From a checkpoint of a small transformer trained on Wikipedia.
Size: 12 layers, MLP 1024 SwiGLU.
Training: a variant of Adam for these matrices, 641M tokens.
MLP neurons of a small language model. Each row is named by its layer, matrix (gate and up: input weights) and neuron, and shows model dimensions 32-127. Each number is 500 + 40 x the weight over its row's rms, rounded and kept within 0 to 999. Numbers have three digits each. A neuron's up and down rows have the sign that makes its largest values positive.
After each neuron's rows is what it responds to, as a language model described it from the Wikipedia text at the highest values.

L2.gate613:510511530543482572511515504473524450488470422518473514517483375566534536531524461556562480523505455569493475452500523512454501485525421459443498518471546499513497509468526461477518560495504436502522530483515486466519433481495511490520432460485416522472550466546459386439472554439454391524
L2.up613:485481497515482529502508510463508416540447525589469536386477443520519572530539500570491533542527514518512489474427456468544487513521504478508604536504525468520443562527468423512534517487438404493425542429492545512483385437501439453488482509495519481447540524443435486481559512470460491495
Description: Acronym-internal letter pairs

L2.gate64:506539487461537463486500526513442535494489458483503417465516532541513483464483586543396488508530555481528478523485528533513493498518459527509492534508538428450554510518457452476500542500554493532530402475492450543464480504459501538531460502550461472509504444477565477495535486491526487456
L2.up64:616513560545513484483522538554507593504534534449543457503502514537439521436541484425512506486516504540542478448484534476554441548461426499474496519510465469565461493470513505560534516448529477594489522530476465498524523494446485553489508485519525472525458549461526555485507488505486457534
Description: Years in sports records

L2.gate950:531586524489504489500499459496534498503454489460485518515523493503444458499494484493513496496537488519465573541455572530454483462537498541511496545444445577516508567574518456448525492495530505506527549548543450495479481512516518532519427483520452513512507489497491437482473473482528479454
L2.up950:412490538477486533444474519499521479509507507433463497485527465452550509523536587528389522476550475431466479485533454526498581508524508511466468514471540484499505467474516504447510536529453550492493444478494476493497566482500441473592475496435477527492572438494476477445492476499471427482
Description: Closing markup delimiters

L4.gate846:505569501457449524460516509525502567557495538473502535508588540518490545421468444496571494493500525489443526509555509530516530467540512502405463501498516519475516473539460490464498490454502500443503537471473467557516495564493505461528438514509547466560532555505477455561502391468486504553
L4.up846:525539486532461501487446474505439483444475510448586494458510538497455528482516528485500476445474642518604529508504514490601475514542519605513509574461475542462530492568525468550540483508491550485540524551503475485502505496522558496492599495488541477593537538515570447474513453523429542478
Description: Early pieces of foreign names

L2.gate480:502516505539554562514456467515516503486502535563464479501532459524505531546467486505499465489552459496423507536434558478471508517504492555547504606485470569468465518568501447485512481579528500545476487479492484491572439523502516488520474517591409492546530505442456565495476508506474448432
L2.up480:480551392525489520481531551531512469564470462503454413523523466519543466524476430521405493494577523487492440537527495525398497456503455469480474504494582483478566530541526517420515527483468536479498509500504485519518462573486539472471417501483543518548517511526489417511527536507470495511
Description: Heading closing equals signs

L9.gate30:519472552454489496512444478509505529438470439516547515474505463573503475540513481492529511456599506571499530534394443533456521468482576510566531452535521508536474539505468557486532521531558523521495542534485531514437528414511467492454372511468508479451575446480555518493519434565493453560
L9.up30:485526504521512540507514535437466519479528526511533427496531524557531502505540477483439517519553562546500492563531493477507431463449482483513534491506573496538503495508436514452437428510453460493532562470478413450534455512421485479498479538529476530476543493477470539438532527538538542546
Description: Years in lists and tables

L9.gate753:541514510461473611478467412529508537537463489505492446484431492520449465449485529523478491515499495534543516446473624462478548475497490562546565499494514482402482511480549470439518483492535541501574524457471526480473596434497483539532504534478533486489522503479500557450530496420471545456
L9.up753:453548474463468565489493562537524523567478454510533401499537546478501509523516528417478474546465550563501530562470503497431573459527572521518472520441521468473516476570498493511504501456500483481464523512481467473516544505457474509522450486497519481481514531560494563443450508460569493476
Description: Opening fragment of split names

L4.gate533:426501458444517485492443512531482499533495476452569492552459553470482460470499571501467478486527510471455502393498562519561492453485479557457450478416488501499466529473494407476497570565567506485456563514486539487560507547550469532584562470531536460495481491425496479511519426419399453493
L4.up533:427446503492583532559486502516540481468533559544498482466475436619547507524473453447508446532523494535485460465510520449542477502504549507520505487490499504417505484440503527481496572471536548397517539500473591450541395524543474465452482508478448475473549540454517528448572416511516452502
Description: Production and credit roles

L4.gate674:504530473598395570498440501478461480563522519468544523398477503446503486559442435488463503496508553518472490512421544520564485505482500513496482516438532519543533430525524504468497504486483526544499486545488537512529528494558491493580445458470512592463582560468450496458502610516428449487
L4.up674:490540472439550441512559537425527462521562470433502528477441497511579507420522526537558527501465517490522499514493565503399469503576501479463482507459474473453517515489480535457539464458488542488468536495473444579523498497529562479462526564459497469570491493525534489477457533542533501516
Description: Mid-word name fragments

L4.gate887:471471537475465508527497468539469492529546459455440537549472491522512487472490457526522542439537496488476480556576497534522498472442477471473506479473458506527534496457521545491514564571483523484455484516527448517479559417493474512446429551463480505522491412488540465444478479442555476502
L4.up887:480500592455489488598574520537474501495502552560476514500450512495472489527495489443472501589480436483476519535461557545533530495465500458463518503493526429486482493482513484471476575515429509568450537482497494492532499462517456492570512493481522563485485434524465546527456508509586543491
Description: Years and year-list links

L4.gate11:464508510521488508531460496490501550598503490455470534554529538442468499477417534470431520441551546589539527482486516517568447503448492479496560497464469558484560467552471521533514531495550537534485481586548449451583510488449541557463531493579503531507512470495480516518532478442448434476
L4.up11:493538555564460497505447566471485498580488477471486493528472526515522605470530487487537535511572480480525549464392517522510482540498478473498596485499495504545508494497466460528472447524478444521554534541522470528543496484519518484499424511493498540505508524512492433461484447424483530525
Description: Abbreviation periods, table pipes

L9.gate569:439508498502529491439536487544491541541541574439515443564472479518469489502500514417532459501459501547507523476574436510497387521520427454554471520499484471621537543532450473536518529509495497531520525495504441517520492559521513525497515587520496552528556483425592522503427429460496511451
L9.up569:446477485493510501489508514502424529498529542452460415457480631469477505471477565550536456486494526599489507504542389490447457529577497486475467524476482550453524476501544452485498487543499524522462503497565490522542472537482443547404546499496583499532472448486455470490512479561458508500
Description: Biography and sports record details

L2.gate190:426514497450555509509568519561496451531455446489497475542458476489503508454491548463523443554427537433423510464464515506507494524484598545496423489495582480470517496449427482478476550546474539468518498447514551573555503496511496517583551497536508496454477549478516433532528393507446419491
L2.up190:450528533494469489499513451548472548470477475480484433570518535474493490496505538506461443506430464463451578489460508460552480596504521577501501524529482498504494557481466477509523517517472526513507496517509568567539461447435484581488556461601582527486497512491543473488513468505425527560
Description: Indian proper-noun word starts

L2.gate942:494480541483496504443492439485540578507465581506501534449484440505458590573522420533501505464565490498410547500411507486536520557479487528517464501501520580541504507541460451545526496487515526495538552535457514518547429437535556521524541488539520562454575484534480473566524508479498485468
L2.up942:484516504454549445505518549594484520574543498560460558505523456466532521503471451514525500532561483528475538525535516528443464607488539480458432451584548531560502505447548511534487451527460473415498447462495512465439489504430535488561483452491481494483590466553467479534492510470534443453
Description: Section heading closers

L2.gate697:500498541582551519497501483471486500427450511523529467518446593530436527591496465450494524490447448544478482527469509511557472525538526461514528547511430563448515384461482483456519501500492558481467596519446542524502456413400457534491544524521516517479506470443503557556491477568506509508
L2.up697:475490530474507475531574442462534534501472572531585467496508630484469417472485547474529548500413433527459485533513494485518481533551451541431454493565467494550556442483456486516483516453514513492553448548501504559505490450543502528476527570496493484491483490529451457433574558575500504551
Description: Mid-word subword fragments

L4.gate64:508579558493445533471479438469506465508534491464515496584494517451440525475470508541443582451606501554523496477513491535482491537447486473457563493531425530489501500499433513519512514541568498479543466577515497409493553514467485513499439470566501552518479477524496530500461473456449524490
L4.up64:477530526508449429517471597419493451504532544516494516528520458493479550537481503546530540524516522497379536505499496537556482496515443476443429519516563477531507507531520490529510450465495452463546498512448562427505446482442501513522550482500520513480480486563530497408519499464534503453
Description: Mid-token punctuation and splits

L9.gate50:492449511495500475484478453580521523521571483529403503527492486507542450514461504447480494519431520487477572457487561509531412551530432523452593496414486524499470563535494497516507518475529504496511548571486473496547442449453470511570576443541428536511542481464428427528517391510476425539
L9.up50:471574529509509494482504568559534502424512517521509489512476490432507572571537556571510496461533491481473568535505448541522514463537517545499470447488486590594569472479511415505517494440517526478463472452554528506488506514555475440539518524516432398494538459473523478512554535511461569504
Description: Second piece after capital

L9.gate857:482443559511496536522550468510491531506527463520542452512452588505434440492540470503529511433494543533479536544526577579539561489481509501471481532467487566457516533392474524553485565510584521529531500472467503515476533436458477506505586488517456459487467497583480486445576513461485503538
L9.up857:584505462546561561476490485512508526486489502510476445503510499527541498423543470462565480530350498475518541530550513510519468533644537449502534478447471488511577513478465471520514483493456545479466420505529514505569458480455522526449514480510526526450476466454564502521529505512484512474
Description: Credits and role listings

L9.gate694:488517497473527504529478496495442586456463422516533508581537546477518468445551502473460549428479486579479485501499533434476516476442447539525458501479461488505521485434514443453449497482474497568548483584471504463478420485458526568571421504599494470486493528494575555515537513466463507540
L9.up694:528591463508522556538527483453477533479522444467522487434498524479478446446510511448492470464507458484509543563498548552531462546548501506457479466443532486521429505472535507535414426582467469495541524486518461522516418506514461472554478496512462505403521472493489537527481534513549464460
Description: Music and media articles

L9.gate499:507485472504444498543533580507473471547425484514550500501490536519473453466514523413466477474485457490495550540529472553466489474467495465587459536500479546609422384467581472509552486496573516496560518449504458443518503576507455501515481595508405573477577450486456524474479477457543479524
L9.up499:525480502469475456516443514532462527465454456524469493449531548526493481417524523534523490512514501483536573472507515534544475504480565505529428518484477520560443512429498506515478472435535461553514426452557569463485519471542490550495553420554563450517451497485513459449506447482524503517
Description: Mid-word and table continuations

L4.gate566:425491512479513501495501508499559468449474558515489478492495484506522456552528535422487532498423480526438422458496489546508529489482473446507472595552477485519462534472499428458541576496439459480538546440488447530458432477547562481554491537510486584519493534506569510600530516441484532521
L4.up566:476542554486474555486502516525512450529517580423463522523522489483481537536445448422474545456496483524501458492486548526499515497489458545482469458511471549472551484468509531503407502463485474448421408518411422508456447488508505532524494543518441501548534514529502512488460548517555470458
Description: Years and clause semicolons

L9.gate832:525446498492570494484493473508454501562498463400524464538458439591519430543481441475516519486500454551453494518476536439503474455502512543471459526554512553521454512513516522415455525491466453499518434466572461508486483488474461486595475519460507565514494547519489521506552450522464464477
L9.up832:432469555551496427494533475551540498491514461522467456511563442486542508463511624517542506517522503560474403567499507477544448495521437570481515496543479514504520630515504422517481559514494473486461485542516465434466558521547528494535460505577435509514500486540466459549535550471470441491
Description: Wiki heading equals signs

L9.gate858:429571506469490514533514543516496474506527544562462465525521404517527492532499485470580430541553410508419531492456499468473525474456539456494479495532424483530416533479513463494451514580475451469554536502418440532529546531439438530563488490555524460474507499502417510565461501571482453452
L9.up858:537497526569494535532426479489587564539548467518512512531481537468531521491492531450495388547500599512482401523424517522504526515516499527461514505504464419466492467500453498564531446533524529508550520484469455490511567464508485525439519516543451465550537435540475487519538531479536506442
Description: Markup punctuation inside compounds

L9.gate648:500429532545470495494494499508559555473537406491527544501554433509479524507492474463463534568517509488497499457547527525569530480469416467542490538495540543532532510493468515504454486543531500501485522510476535595525505517531422528590495579505540508395492489530474528514416525517556502449
L9.up648:507449422604499589507459565518534525429520452498519475558504533557468477540441484555511527471469470431509483523461541486433552502540525460452473493455455449470522556494537504522509446492573538472448439490556575517499501530471481496452517537500570457544493465507504444531463446424525518528
Description: Mid-word vowel-ending fragments

L2.gate136:427527463501486563427506531526498533484477451522494536534541516504487499553467490490494471427559498531495508483511480542535499494454446468493456534446474557437583447557550423517520511508525533558460513581500453403511508523469530513557506494540510547510470457501521517529464547457473534542
L2.up136:528540474499526527480514534562501554560497505564437543513516528530458502546422511527558495493576545479501521429558507517508470515532455418477420502514428523438598435553469464541500522563545506564380533518494428492494521546551506541540520567520472521570473429532467464525511519481523563544
Description: Month names and first names

L9.gate65:518518535542539499570492432546439548469558494504542491524462524554475489476493482393500468520569415482524490530512542418499536580529481542512581436502501533440413537532494498547436498491485516552486531553484530471540476507530511465534485553491478449508466495567474571453511577568495493446
L9.up65:560522558512497513431444523541586482508469505445536466555424466582566526552472477392560499517481476469520519578582503448538433550442460486503456511469515517539562474473557454496496515554496496515414545446551507543503486436490453499545558540455504481518512473466448453551514463519495501484
Description: Mid-word pieces and markup

L4.gate872:550533472498488518504528472541521446518568450462531439469475479414475500466422493543481522480466527533477545529459575534521509523523480494491488525572431512499502510484509480527435577566512502472514444540472563543484551597475539500543416476562462526428499493572449474390419554416449467452
L4.up872:544488508516445515519515535481502443486524560605429506454519458460506491521489482478523416496517468491463588519544514565496540432511471479507433406500509554505482428484602504541436575531485455459507547546496469445470493414496489488492422477473428561466540485532507452471514554485507585510
Description: Biographical detail tokens

L2.gate804:520521425531486561452454489498522488560534447502465512498466477469513437489512465503501549470432483514483492544509615532471408457443442485503515519470558552518462539509427476508469552503528518471517523553473527526611540515524479504479511582599434535472478475486560487476493502465536497473
L2.up804:467531567530451473497413485441469483493520513493486528466503525527493534458462469501438509506538512553530468482486483495494497585468492481497497447414472497493559391396483539465433476485561491565523502496458466471514454539467509503554514445493529464486507521503435468408465463451436441550
Description: Hyphens and dashes in tables

L2.gate169:495508471529531505561521477547458512480519467550495496460452475484490461410455477480493471525552482478440485509496517495509531542482490483599505475537549531501476470395473480462428522584569526462540480460476494519522514528485476495574515468564437487410459468490494489461464549468509499445
L2.up169:544459500605522482567538473574497500417500483538522440532521515463478504490508529439435405418513531417523469502526513478495442464545569548527532503520482527446519504480493477509450535492490551487566487556512554478511444476491519517510516498494417445523510486523452523529536512473476541513
Description: Popular music vocabulary

L4.gate837:493550499526476594416428526455550521496564459579464515484525491543471451444507440451517494483521478571475446546521500465500510518531452449447527496427400583523503455481508539504503499537534480525591516514453509492518491610492519525500468541464473518465483567492479433538501469525462468569
L4.up837:550466506574511484492504532497467548509419512538542493475511513477408537474489487567515515532470535477468553511487545492538462543418491476519550469454488481522455491569454545420476467443527547524491509499549546554543511563499561504529541463574514486572435420478464450491536477560437433488
Description: Table separator dashes

L2.gate691:514473491530501529479516504501437519516509539566576539507499494473486494466507495558503460526452577481575504525527390527488452449507495563481482451565444517490468534497520511488500496507480529567500480521486552530434472573492504496454483544566486505479461483525553615455463564445420506520
L2.up691:439554501471450517516479493496515524494538569484498513576528499506519507508451479545485525469503404550561500552512425451510491558503465406489561496480510503561531483508504577497599514508492532575514460545526409480462576586499488487500480517510464512512463473503570525474453550525464573517
Description: Name endings and "plays"

L9.gate597:397456496529453492464498518524542442481440402484476538453489537447449510516527474477533565445522417508454544495498580522534529441468475491462398560477499505500580468491517536480510508506568572421474532524514464417492546509473495506548533493530474522511516443520517423506475555469474509490
L9.up597:554565571465470489503550475442439497490532508477469544478450522478536558483483586487487483458484502476502489475513457469504500501484534457476482529514511534494509487460476594518440552501454493579515542447455461579545582478561556521439491497480462495495515517522531469471468515510511459506
Description: Mid-word pieces and joins

L9.gate195:430540560453544494495454445534485532510554545480449494531478527437420488510440495507506472422488490413505557497471488487494494571492465377541543536472542454540534488491514529490544566537527566493492494468509436500489531514484554530580542500524510541526491478475461485457448546497439443532
L9.up195:504480501526515485495459425420446507534489507560503445504510420516488521497510477508517500519458423512497457522546524550519521499527530478471549472504532494415520462468480563501499526465507513503497502552543554477517466521556519481576535468467545470504571508508515511474531552481436505472
Description: Dates, name pieces, "had"